Weights of a small transformer language model: 4.51M parameters, no biases in attention or MLP.
MLP neurons of a small language model. Each row is named by its layer, matrix (gate and up: input weights) and neuron, and shows model dimensions 32-159. Each number is 500 + 25 x the weight over its row's rms, rounded and kept within 0 to 999. Numbers have three digits each. A neuron's up and down rows have the sign that makes its largest values positive.
After each neuron's rows, "fires in" lists the words (lower case) most often at its 100 highest values on Wikipedia text that the model never trained on.

L12.gate52:478490505485474498519465440486477562500490521540495491530491502478503468471483454482501516511517471519473520501477483506502475476514499508521518516515498487469507496498501545528493513521486503517495483470479466481479491485461512496479479454539458496509476462540504529496491519492493512543517448522541453473467459538490506505540505548519514517485483533509522512489508506474482513468486
L12.up52:460501485458495518512493533548514527512473486502507490491510510468511508536523505487498523479477502476494542506488478499506539519570524484513496453484516527490466501538503476491528457505523496507458483468457493485457516528516505487487515527501477523504510489463491451568472498500482512483489501510516551483475506539511440531524490520489468497517515478442523471473506517513516511522528
fires in: "a"

L13.gate227:488508526517466528506540467461522518517469504560500522476486515453491426517479480483543510527502517476467517545489508486462506486507517540532522462483503475501504498469483499528486524458535483490478493498493498485480494480472506509506507511507480481497516552452524471506535534510473488489488492496533508476441506507488457536542460502485501513491465475554500460523493524477500488525466
L13.up227:501509489519472519502479506481475487487481502510537487519540519490511520503522469521542508477469418466537468504478526479490470514532489498538521532519510506512515495496521501487473519514543448493501503516489529495513526493477515567476537492506502513459514531541518563530503492527521489483548469546488484515510459486478518501497509532541541492517477500491542516492468488514521550475520
fires in: "from", "pennsylvania", "assembly"

L3.gate314:522482496495494479508483459497501547561506498512487518557498506526492485524483476493476531473514469486495531494480527535514480452484457492471507458474524486518489541481489512491517454472473503515549464446490446524551519502456492439520535471516483447482482511482491495509435524482498509511500489523495502503489497501469498535499464516465493526483513512521555529513492488531505508476542
L3.up314:513480474532472495484466465496511500538508476492488546513467506522550531444527528510497527534528488518513497510489514510465491487475498508498499485511561504500500509491545509520477448498508535516496485500489492512552477521510514440475464512557479468472508514510508488503476527454518481501503500505507502500481507527491469516572488460449519488487505491534554516519491554508468488494498
fires in: "this", "consul", "islamic", "consists", "israel"

L3.gate57:491509448520521499539502475462519525480550460480520493491541471510507496505487455464491476462490470473536497472504520496502487498428494524487490532512492468535529553499488503529534530489474495528516479485505491508553530517476515491479480520492470515513499531536501506493461532513520515508481531518509509524520500490499525503552497447534463505482487479458500542486519452513499526530562
L3.up57:514507476490491487506485508499523477461447496467466478530494513536458447486535473503467491473476446463516483458518506448489522530524474479507501512509541504509496502492490487485481483496505498492541500478455461516530487522489526471517511532495478459508498522484529476484486536502536484485502457546466526484504512508554544506480487511491509518531491492480478495531525509428558539484515
fires in: "single", "new", "original", "short", "final"

L5.gate171:491570492459512462484478517503514520488478498488486470501502470488545500509543551513523490495460484480506467506491498504502495459545530501525491504497503514471481548480463495475485511508545473492489512509510522505483538495511543522564539522457514504492532471570466502500514515515486509504541485511520544474533465481516458534475481523487505482479505504491489525533508463494524536544528
L5.up171:502508509498487517462520531539486458451460454503503521459514503501540529543482495512527450506517466518490531525534511487472478463498538476491493532478520518533508489518474519463509520488503541523507525497506502492453485476503454430488504497516507552492530516525526550460483456524491510530526503506489536508512472453515478501536507494499521523499533508483501548517521489529507503557549
fires in: "such", "due", "described", "established", "have", "similar"

L7.gate15:487560466488490494479514501488460460531512469519459524501526506467482465515524527545523500505506511496542531530536488521466479501524511571505501487476516504542502502467499555497532520527464528477483517504544490464485504516542528465543486511510484489508511494510467518513514549478519502493502462506494506548516486488480527496504502485491492536492517560480511557499489464509503546487506
L7.up15:498475494477509500462453535482470528508487479505483560471531492517517486522557530536486500501471491514529518537510481499476532472474532524508446482527473495488504488504485514484506486501519493503490485521475522455490476518498500524545522492510490479449458484444482474543444494489491543504478474514483475497503524531490531515522497486474513528477447538519566507531468518518492515478449
fires in: "later", "s", "known", "lost", "finished", "sale"

L3.gate219:512504476503522478494500528468448460505488475540538504502501503512479495479534465476507515498474488426502492573500462503497517515506527556524479491500497528527497504478511480492484552530480492491564487463485500517579525502486558493540538494465545504524467477524484490500516480514495527527491519485507508471518504536482457489502512507512470529483498501476509492520490482486500539525494
L3.up219:502513498488520476449500522465476466455530469501495468493469477550464523449506491499541522499481492461523499541487484497507515487514538559522466510481502514517453482508496460524499519507446513489553477462470515536546536495479588491528517484480533523502492490507491532479514474523484494548513515489485530475540484528518486472516550495492471530481473497497501513504471479496493526516485
fires in: "known", "began", "used", "provided", "selected", "decided"

L5.gate260:490504513480472483479471490482486485517471493485521479462469565502505512529509462501523512517493497512505499508517477538490500465483506482515465508460517548460495498479516481515469484482488506501499469514498511487501512511506477518483537461507511502472487471524515461511516559469476481471517479486461468556478537498509512494466521515526477513556512538560482530525519458492536522522478
L5.up260:508512490506518483457493518473502486458503495493472496473475481495503519530480563478502474463516505523520504478504532506522493470514509520521527554491513481496492515492546511512486532501483472569508477542475504520472506480545504470496498484546514501489532494504516450494470483481510489530489516489492484546507523491523473512520479515484465499495524512493485521538529487493509522555506
fires in: "back", "small", "power", "water", "waterway", "waterways"

L3.gate43:480460502452542480446516513503524525458464515505459486479468491461466463545496515500521504539531476516470463497505475489490498502484521482510489516514532499485457497493502478508524506498477489480476463470487461499514491456549494477471505516527511521475476471532464521485557524512503480559524556488462499498460449499466488508489514495460539489553494522517522493448480489492497492514551
L3.up43:472459525487503539473520523488462536478481557532514504499480492521478509515493469494549516504449508533485523502515505489503528472466507479553508509521493545483483517503502485473513548487528548520503516454543518454520438481503541506492503517510506501473462486489518507530524510506501498515516459541481499496490479443498495459504474534494522488478527474512525486498498521519503506533499
fires in: "votes", "time", "conference", "defense", "license"

L3.gate81:509517506478508499505477478491498509497475528508482518487527499530495496515504513490527490470511515521522460469482506477475501513492540494466527524526515501513464550509506471531502499476512511490520485513512528425495482494466490477531501455529505506475518543539505521529453522496479563504514520459487485462515453454494525497508472490472505490503464477482461559507527503500460549509457
L3.up81:489505511517525481520524485518473511471509516537457528491495525477448479478471476517491443501484491500528465493547524514470534520487508519514478487512491490515517536526477448474473501495512517560497515522489486478518507525526520507464534531530464527513509512487513516551483546512484536527456498473521512500525543522443463467486466469492483519502485491546493502522542514531508489515479
fires in: "national", "authority", "educational", "classic", "class"

L5.gate159:486499544494507494474468488512500529516526512455493524543513471473562487468494507486487481547411512502533490494504514509514491544467505503480541501518478499476503527517478577513518499461521493519532504481491514553489482477476477485528490459501512473507506534486497518527501518533486501515531450515541507482500526508486490498479483524524497454513482461478546511515495486465481495536500
L5.up159:492498519511509506467438508515511500473496468454476525550497460466555493472503507476521466512449472502529549505462495514555460522505503516497560492512495485449504499505497568533535492474501508509526463517488487541525470502513515484517518465547528489477492503474508514531533522496514480495535482528522532504525519509511525497508467540523505473548506478484551497548523499445513496518494
fires in: "team", "type", "coach", "car", "engineering", "coaching"

L2.gate232:471504535509492547485468495482455497541529481481482541505456484526443455461536506466447531464524480490523497474486456535544464493525463532506451493453490480482504534501501547526500502475470476513511495511483484519481501540449493507492527454502513494512542479521495523481504492507490482504451491540520515513474496494495551490500485496503439509523499487539481536513477518525480524509498
L2.up232:471526506479496501505474520504488510526534486471485508501482475564453479483540522505481528486469490482498485474490470533555539495505488529518462508490529496478491547545522484506510521489524522523526501518463505526479497555529488491500521445504506526518486477520499502505501447545477491527477484517508505467499516496472512523507491515449440496483454489508510547495454510516497488522463
fires in: "after", "before", "when", "until"

L7.gate202:497496527517474505500480513453465546521494516478531530488485487474488479521523465480488500514475501539523510502549493527481500463512493494556476532485508499500506469493465493532570425479513488499539500487493517510498511464463482487491483491490483500446489500479521490542523507497478492471503502453438497503521450451488504483508495574537527519492452500515492506512486514514499496490540
L7.up202:528493532523499498496487509515451523465503520459530531521521478475493497503492483492495491488529516511546498491520488437543464491476507500495537517519502525468479448481494491515544451530492503535532486506503477496506532479528543491517493555496466469458473539523524489501485515493473537486484506494484551534499452503457503483478475562489479513464512514489458496530548533519538493479522
fires in: "republican", "governor", "similar", "become", "secretary", "publisher"

L3.gate129:520550493476507433523509541524517489498487525490492479447485473489557511543501524516515484499541513514477498450473477502487510486499486516492526464521533516500469515517508498495480461488452562497519527495513510503501518509546478503524480494478484478473522510458476477456528462474504505581483540485506515522503490469506472509503512533526488510530523492479527479514508495514498529500472
L3.up129:493505493480514520517465546541486453513486493488510502485502503501507500540490533538486481544506494507442498445519484501478478484516468540497509497468473487505500508549448500484499488502516550547548505482505533550489514490537511510499533478539511471523512504484474458502492467507516513527452481498492470486502500502493532496471536540503461501514517471473526463518504418499534469525501
fires in: "over", "gotha"

L2.gate317:531550469482533497479520506501492525501500498502482525493498520518452479487511500484532497518553493522546568482470492482511481551463493466518535502484488494459479520472505514517476505513488496505476479434527482508540490521524480485502528534546506472502474495525517483514494542502468494506525477523458467457540507506515515509535521471526512549500510537479485517519495561532502498462450
L2.up317:554504462440530532504514484497483530480526507514478493497474518549475478512486498488535515481524486514511557498482483498528519543503504466548557493472522497440498501453503508497494495491523518512503495475507492517536466475523496473504523513506526465526472499537533481519526521515480500501500488525503478472523507525488535502542528449502501506481506505522480533482524523539487473496453
fires in: "this"

L5.gate109:474470504501476497487539503473502525474479518501572522481484498540512433442522417471480491500518490523501514537516532503519529447498495488496479504451522497531508487483507494509494495499485530537508476468511521546524493509457510494467508496523461474498470500514546514513458537501508482483541496494460527504443523492498483529543514510563494488480489513504471502502498507487499500480517
L5.up109:488516534508501465469475521491488516497478539487518507530516489499489467485464465484564484546520495516495541514473492505534505490444518499525486519502475458533462491464486514481534530544496524464498460452524538498501526467456476446507512478495460489484476510509478485479445488508479509495520514520454501492459522476483495528469552499533479494473462499506506524509531487515487475482484
fires in: "established", "joined", "created", "led", "establishment"

L8.gate83:492492516487498502500472495483515516522498566470529502517466520516509491523468519514502493535483524518464518486551503509492500507522522485500493518503513545470501504449536504474502512499502485484488492526478498509477525466500518492496477510532578514488513547473518469565534483491480486528483479474542502485478496496500525496480517474466550457547444518521522510496512534474493460508487
L8.up83:499481550535445515508453554491498497509500497506494506512491447560466474487512514536522524486500505478486528542529490499557506516504511469461486513500495519473483543480525513497497509458486522518494490530498470517426502495487522508479493494513511481483492478435475498465492512485494482489475531512519465526518510511517479516521547549503477521498493466495509471467481520532505503513465
fires in: "of", "past", "stafford"

L2.gate274:523544491496495507498496500492529474471488509474478504548529465535485481468505505496469501529524461492464523488473483478510495487465515473485497473539498463534486487494504541467481496508513473495538522479533488495592507474503542512502500493499471465476483488516528499548481472469516451504469461496517517447492509488529516523475508504493537483519525533486517538529496477467502486482468
L2.up274:490510477500512494477502463511494497461461502513476486530509501539475504473497527518448465489473468522497513520462489482505518476480504483458492438523529472555490492505516542476503489515506481491534505482511486509531488502489547481457474514502490463479462517525508488523446465482497467493496465522503526476485488498531533509481510481524547502513487517476480539530515473503512516464464
fires in: "this", "english", "german"

L2.gate48:473469487441447501504500503470512493496477496470494528516497540479472521455507476521485505508524485507529517492493470528512505493478500488521507488493498537496455543503483471472509512517539427485484529519500484507498503558506543526500503494504509481513467498480493455513492470488430476497436470496519497473512539480488511491503442484533497519520499460541523487528530488494503531501485
L2.up48:483482501461488507495488498468505497471484488484511506508465561509481510475498498516475494487519483493501520480501469527510516512460527508520509517498497523535469536501498484478508505519533388464469500543498494511484489549524523494499501471490505470536478539483496441539508463482446497505492506511523509458507516499510486491514471499506480535536491489522534478497505521505501485480456
fires in: "american", "german", "british", "royal", "local", "indian"

L3.gate124:502470483471495527450528477503494451494507498532560511503525487523532499468486478511502483507486516486461531494463512498519476516526491501497483506486487467472455532529480499479508514468535510516514513505549486529500498486463510476491515510485503500467473490465506513518517512513498481483529461509476470513510482487518515508480474544525517519515420516524495507463488461502459459524507
L3.up124:510511471473483554418507478469530482504481484516480511509539504549508501551506443495542531517509521500479491478498508484497546480474481502496488499512497532443493523535581530465495473495492506517478524421523469478510502478497481487524452479485495519501477503505511514517481495467517511520492469480482490528514508503471521538479506532518495469500494482519487503461485483515492514477483
fires in: "company", "county", "division", "army", "district", "league"

L2.gate176:483516499488516515552486484534499477497487469452492523565493491494500486470505490445485496505503487518467504495455502493498514480491502530541467502513489479489515460499508496454539513475493486482496532479443477469467485506482498550501510511509510532508523471481549457537474520507496526444494487500533522506491526527457512468493485500516459500448492457477509477539513511496518523475453
L2.up176:466498514491498494514485471525500482513518492472515499513501531549482519507525502500445480509533488499478512447505489507495504494505498508507463534501516498492490446475444548523547566478478491494483547509494524483513487508462510504463509507510468499476520550436464525505528487538491489484481468512533505455522493513539511458479505491496483490489433516474531491505469518476521480500512
fires in: "an"

L8.gate161:484486495529483490516479521514466511508533521541491533488479511509526472501481487523463554450442487514496496534506509487493529491496529477494499492463499452512457514502518521470482528533493524526519478538501501524520521500518532476507480490479497493498498449502480516522538476491505498519490512486503469502441466518511481509471498521500503497472479523476483460539550466507528545498475
L8.up161:479482482498532510569482471499521543493526488515518474492458439557499521496512438484471485502477478524506527551485465442520460522495515506483508497493516506456498513495495502461449518468503533488473493523487536541506495496492506501532488498517488509481466460510538456508487476479497495545504511516497517494514446501477506489494514519539492519482478492467499532518483506528492534510516
fires in: "led", "took", "went", "sent", "moved", "brought"

L8.gate238:489524502494506516509497498463499520518507494472494516520495440473485515504511490497496517502473498500484473465489506546501486530510532523526518542508521533494523476502469510490463465506473504478496503503516489461511460506499467473475506472489517491513513509464504539465501542465491503485465463495473478509466479504509535496545539478487427484507492538523482474507483482484528478498480
L8.up238:502525502498472525530467471485433543519486466534523497528475454507488518501539518498516513481507515464524504512513516557454535517538490493498517488481495502511504480523500491458566528496439497471503532545504487508472495482454471530477500495476505527516478556445476512493477478461487516481479503502476508521440447508481510479483500520498526497511449491528486552541478480516496527498475
fires in: "as", "was", "wrote", "way"

L12.gate145:456496486483536487448529514498499513459500452482474496495510543467479515528470475515505472455489481481501558472512510489472493496523480494510456513517507511481494487511506444502463506508511488515461459456514518489525482471470537519515455517506468498512513484502518467500470509525493492461461532503493531532522495517553473468507473519505523537477494498542513474461539522463527546503483
L12.up145:488481513482523482462439528503514456506484559466512486495521481515478480474491534492479501474540481493502518540490510496477470511476492486513508513529461504524550533463537511500528503502485523506475518481466435510512490476473510510501510449479493546452548500465480518514493555491440446524510499505494484529487529515513550499489526498500515491471518542482525512533472473495525547494485
fires in: "the", "only", "whole", "these"

L5.gate261:552526514480504457502501534473483489499507449498493502487477488502523502482532484439497497502501455534537501517505507497528499490506480505513467494493477489440499451452522483485518587521514471495527513494516498496529505488475483500531540506498559509543540500538530529517466493498525495504502503501446527493523495446509490509497480538468493503514497526480478496497503493443464479465534
L5.up261:494544531483505482496527484486447490533513454570487527457524461502459538498526467503541469504490466464534517470510500547481519463508500467510494514499497478511493482455502525494578532504476528557517490461502495510499489484457538550494512504511522510518484466476501495497533520516491445506488513496457461564495522499448507487480482496501511496505487496510526507494527475534527475510489
fires in: "established", "during", "used", "establishment", "featuring", "played"

L11.gate10:536509486486509491525482502527523543469499492538506500498514498498486467496514492529548543481485491503499530534483468516443489478543501550502473487483492488532491545474493515457510489552474497502550532524489533534501495479508484505513500525471506496504530473465486521507573477481529500504492496454529564454474473497495480471526498442500494500494486515516502454562515504482452488505491
L11.up10:540513496494526510496485516517501493495515463494505527485499465498518471527489444471511526502473521530499472529495511540485521473536540509520447479487520491501470502517513516436527509504521502500528497502505497470457487446477536475535506531528521513465524508534474500507549454495517540529498509477463468534455487547510494497485459505460495517466468470531483499526519467526503499532506
fires in: "worked", "moved", "played", "went", "appeared", "returned"

L2.gate257:496472496520507496501480475496523495470476502488497523508501514508490487492511487536528518489496511502511473487506469489512497488453509464463478496519523515513520577490498466491479485500472531538506547515492507460501476492489483511503509496491502542545483476537472519481534580474521458535492490443507471478511513478521514494494487440506478441510488544460488561493535505500507540576517
L2.up257:530508487509477508489458459487456504480525536449522522539505527505498486496510497530489516492513468537491494482496499486508520491470512445458491500519472480508469571470476480514516508526491528504497494509458482496515485462444523508481498485504539528517492497498460488489533521488495457474505450484511480477483483488479514479469490435520476488509452514465479504535533511526472546469530
fires in: "class", "attacks", "classic", "battle", "grand", "classical"

L2.gate315:526486542524500478519513501477465499478510486508544478524477476528517514478535476458528470493487508480488491485463520501499485493515518499493511524486541520497486482496496509483507579532451502513522480548488551487506519526477500482471551487492538552501519485539529490466516467451497514533520531517499501487526471477508450513517511504526524520505537508489475488487493497494488505572519
L2.up315:534496499554514468532503523490482503476503469521536475531481505538506523463547473464473503526489503478481478543474497500516495473527523478517490510496537473526452461521480503440476508548458495538497478541492545502484510481435512516485494506502484532515493484541542497494466497455499526515526528527491477468483475462521482487530517466495522467534490489481469472509527496492491502545533
fires in: "led", "moved", "development", "added", "leading"

L2.gate60:497489482454508488509513502461478517511475451499521514526505473529531508494489502426498470495538513498497552465540471528486498512521526511497482487485482536471486512546524502547504511491488476530504517519553516496520526470528489526493501489476519449497476516490516508452498481473504528512508474463508507527556524541526524510507494525528533496489530512550489463525498522493457539484474
L2.up60:491507483526515507538494469507542489506457538473482509543522525510485508466506478488501504510511489445486506508528456517534531533513532500519486502504509497504500496488530481493485498477474475481444537548502466487541543455528501517496498519477491464452497523493510535496515489464528506479468511476555503507554548533526552513502496504535529521488545484508520506529547541479487490478484
fires in: "located", "built", "mi", "states", "france", "music"

L3.gate269:546486488520511480521481488502497499522500474456510485479482468511467482479481493475462521485513480506501528463466508504502510523503486480443494512518509486491502529535495467487482511503450496533440472535485490502482502494446508487475495535551501527501512535538521468457558546491522513493474486509508486507489521464480491511494515490553494467498510477492464547538539505530504537511540
L3.up269:486475516524548497553536504471500524479491483502453499524512505543461526477493490545504546497474498483495486473475481511536450545516482534480469520535507478500506537493500502505470488539511530500473497515476530495494494502480502475501527500447505510500481509504462524514451501485460533574494531481505466481497468531497509458482490488465460493472518468448462478501520475505518509498508
fires in: "end", "main", "left", "moved", "ended", "north"

L7.gate98:485528467480534486526466511513514493510437455442495503524517526530514473542515477490491516491559510495466510522489520525486494455502475475473492498509506501502472487522495518518500513479518512512504465495471520545460558540521481483508500485494515491478550515469502498519466486492474518422495509528491493473474536472476473495470499517501465464520468462437509524508470460530505451510500
L7.up98:488539496481512483499467475489509497543505508465511475495473485497485502480495481524467525494493545484467500460516480463529520484537504456480544508507515514485475488562502517545494521495521541494513518487508522514513534505513468508481480542526514498502531552492520517521519555496435477455496486494528484506464538460499450519503488480520494520497516522419509549505521504498486519500498
fires in: "their", "no", "old", "out", "her", "a"

L12.gate61:456463536475517526510461523508518504501491460470453510494529497486525513483513506475489493482497528505520520518457515496483526489490544497536533472510478522566530483535486467490533476518482535460470495508502503533496464430547464496511505510470480485499483553500498508479488521484501506496488524544509528508498513503497491469459464515531488491479492507502497506512570518532529493476508
L12.up61:510520587486519517463494511491480525504471487513457519520478515498473503485501474487493490541475512483521507500500497491477480510476569500492508463460515517509483450507534489507503505470477523473466563481502508522522458507505453467483517530530516501483517506529490462498553480512507525562526520479500522505503507505479520454510500488479503466472504534512538485476518527496505480535476
fires in: "it", "similar", "genus", "genes"

L13.gate268:434516476460536470490521506541498481471486475519493524530531464462503488517539457514488517496531507486526536555421500507466485518535471483488475553508484495473506484500543493491447505493514499521459493458466494519502512446493476478478496473521487511557489504477499516502491516521483509483501505517519469506498478525493447521508503485484493507519470502499501510521497487484575493520513
L13.up268:530486516485509511502511507489475487476497520478502494490510534479544443473495493483489500469545466498474506482434470492491527457525503548499477479493490503493443497509506489520491514492515504511502495483452467504517449481491518493503479505511450524494493510501486495514458500507506458500469477491502429422512531477488535450512505521486525547457498477458516479477493466505473492452541
fires in: "a", "away", "an"

L5.gate277:489505503507470502458503482510505511484491483513535516506511480475427474521485483499490545478493502470513516502461482500490523472480480474506516483532539439525498502541444512502489517496458524523508480430513467513493492476490554524517470509464474499522469519495536521520498490510485527490472503461448477512502498527526528499510505491489532511539466527536476476505522497503517538459520
L5.up277:510486520474476490506471479504527513512493481520516490528494524513458451519528484512453545503520468493496511537517483490522477487522500526471457492432499518535514507532526518514492541486507425511506472489524509541454508474507524491523489447460526520479528487456515495519491460521488463475500543485452488489455504482457486483496475489470469531523482456529513513523496515501506546472492
fires in: "both", "u", "former", "several", "senator", "senate"

L2.gate52:463505516502464502484492507466520530505475506441508483504486491443466557487500520507496467468475507532531513464475509519506451483500468491503455520461471488493486452501482509504460477517489442498497519528519495482478524567514518518527563476461478480512500511499467458517487541527485472489530510505490538524505490519520502497475494479515446493492493518514479515545482473516488523482505
L2.up52:486516504466503517475484482482448478471524505525487508505499526477468537504478474528522488492492495477494536539474507499521477526488512525500467519489484475501475472501485470482496517504543470527484512514458487464523481497540517497540525483516521499468506513470494500556465455462480460459460443477492492481526517455453534519466449488482438496499476442505523521519490506526486488484483
fires in: "san", "under", "japan", "california", "mexico", "state"

L3.gate88:517471499480502523490503500501488517467510542515483497496497523503502500464487464546508486497505490512518521471528465468507484517448461470487572518467500541531452504514513500528497497479512527485511478423489507540527455519494494512515451496467540492473510526508482460527492450486496488480482509503498457475474552504501519500505494447493480493492503485478516455495501482526484537523524
L3.up88:483522513495488535540466523508497516485530525501481509435492496511505531525562502520519498502502506537464536528486519492519517475492486488486522496492490492524489489483537523459522506577506516461499499455485537490483473474517462488496488481509492550490470455486514496506538452477497503557521492474451474500489465484509496508497512515500511495520530524499506499512507475533485532531532
fires in: "this"

L8.gate253:483505496513491523463519515517551489525479495512479478547483490497527517494495511489509507513476426483445501521536481463489556506511504515498506479510515520461472533541508524520480494515472477509511482504532472489514476496539490512546480539486489468489493449529521479559521491533537502500438549485513506536520496474481487481490490515484503489527519516525515507518473506493495491495512
L8.up253:518474522468531493472512484508517507518433532485530472534484510481531487514500530456481502528564490464453505527500515503492555486489487464516471522533545514487515530515511491540499502474464472484511503514509469475504536488488431452513480514505499511514471456513501511501467523474510556469498483506477506480545507502494484526466462487538495473474481509502496512497471473508508507532457
fires in: "years", "year", "route", "war", "occurs", "occurred"

L3.gate166:514481518507486527475501526476465488510487535487524528528493508482509482456494533505473487503487488564524545489474503529495529509499506509484525471547463462509497525526469470495527531473468472527491516488504512547520521482473511523446529462498504521498503543483506490501463453475499524490463483481490503471465478511492540427516498471493501494554478507529492520497490489466490492563512
L3.up166:511516503489507471484487545489517472509521543512556516478471521449491524528500502489485519508487474544484484522476506530502521520508525522495512530581442486551520525493519508475546535517487444501539487504516472520480512508485519455493538483546518509507481516497469493487485486509500507479498493540486504485479456459484533491489486495543488530483500521503517500494466493491534479507531
fires in: "years", "career", "season", "government"

L2.gate56:490530494468556521505528456499510464490503434507468479483543500441461539505499486524502454528523487558520523506452507459539519466501477490518507527492509498497512469459488490456462488491466503507486497520492458523492477481517513470509511515507552445473522536467530513504468478495512542519487499539509477476524491466522515506512518490473528482508532524488517538521532481490492499477525
L2.up56:490513500507483500526488490518543525502483488537505504491490490520468446542544467493561520515517521505492499479479492486474514522530513467494479498499536472494518474500483535551489512538512546514514513500460516506496543442538500506464512471477546481492508492501534492466514514457521531543482532505520449521494466524510545508498502490508516492504490495516525559516503502528495484535546
fires in: "end", "returned", "land", "signed", "ended", "ending"

L3.gate4:445510498499510474499521481481483542490510517535500467523507523529507486480532487484512475466534486504525492454488466498477480492503447528486508555480466497488531488525502525520466515484524456497500522484482519503522529521479492491513519475525519496549548494556509479496461459512492491457505530520520498500511446564495541513520490488541462505498526504478473486487488495536508472504474
L3.up4:495522521475486472498541453500523483488503530461469529503452473461497509524478491493491558499472509515480501491512489496574491494511519511530545491517474434525523481534518495502501503522510469514470500486493509540498492513463477469428497489482505522475480540481526537470517501531513514549500458501494478489488544501497438503500491492508500474508497507535464443505506486460519506483453
fires in: "votes", "awards", "edwards", "towards", "website"

L5.gate264:493493498502508479507493486505508528507510537485468498566553499480463463505502485468483514489530497562454464481526489542522502509445483500516479491527469472456463496540462467495481494487461486528536524508494464470473470503484500490490552483507487495498529528517529544488492486515488477486456507532490487484513493494452529544456538538529527522477538530496505499529504492478536495483483
L5.up264:513511509485501515499508493531470515515516516509536500469531513551461455468478467540447482532527474509502450458542479496500488498454489501494493530494482502472498534542494491480509477470476497511511478451529516505503460509462501493468496490515501481491499453496468542513504482469492502506506496481491533533478515493536556516467495547498465478513466505548573519536497452498515508475459
fires in: "part", "party", "participated", "particular", "particularly"

L12.gate133:489515522460494523500529505534550513497475497499526466543500512545500490558537515489510494538501501501475538516482498517517497497557517476508528472480500487532493495506495499505564527488501498516499507491471470486508512499491501480488489540494491509540501511535505496459502484468456510519526496488485516506486468474502482494493519517512477532470466502504465528491518511405537521510514
L12.up133:498490494469496536443487498482470467487467493525508491489511493545497508488519464477500456532477512495479477481459469511488476494521466490462492482460471522540484481520506478512465507525499518535519531523481501532484523494506524489509521503555480495506549552505523497491486524512450452542551544476510503530492494503488502482497516549511521495521515515447521504519518505445469483462518
fires in: "not", "him", "by", "t", "to"

L12.gate159:512483555493498529489495473471551499487478480513506475516533517541483534485500503477498443502496496514529538522491498482470532499518470536492457511513491511523495460449477480462463487489529508488474511532504483512498489506525534495438508501463491447511518503468490547486545502522483461505480489511502503505469500514494526524517537519500496501495484541509545544551503481529526483510493
L12.up159:467526473515495488466494491519468545511450486475495500508493469528470471495520506470475461499523460453502513456505540482513537528481504521525530503506506505505506486428495493476507488512476499475505470490476497514537525456509481491498508497509487486560505471466486537464511565521522497502495488476518484530483542523427503499547479497518526500520468481492479509515496514528452476485479
fires in: "is", "legislative", "census", "similar", "s"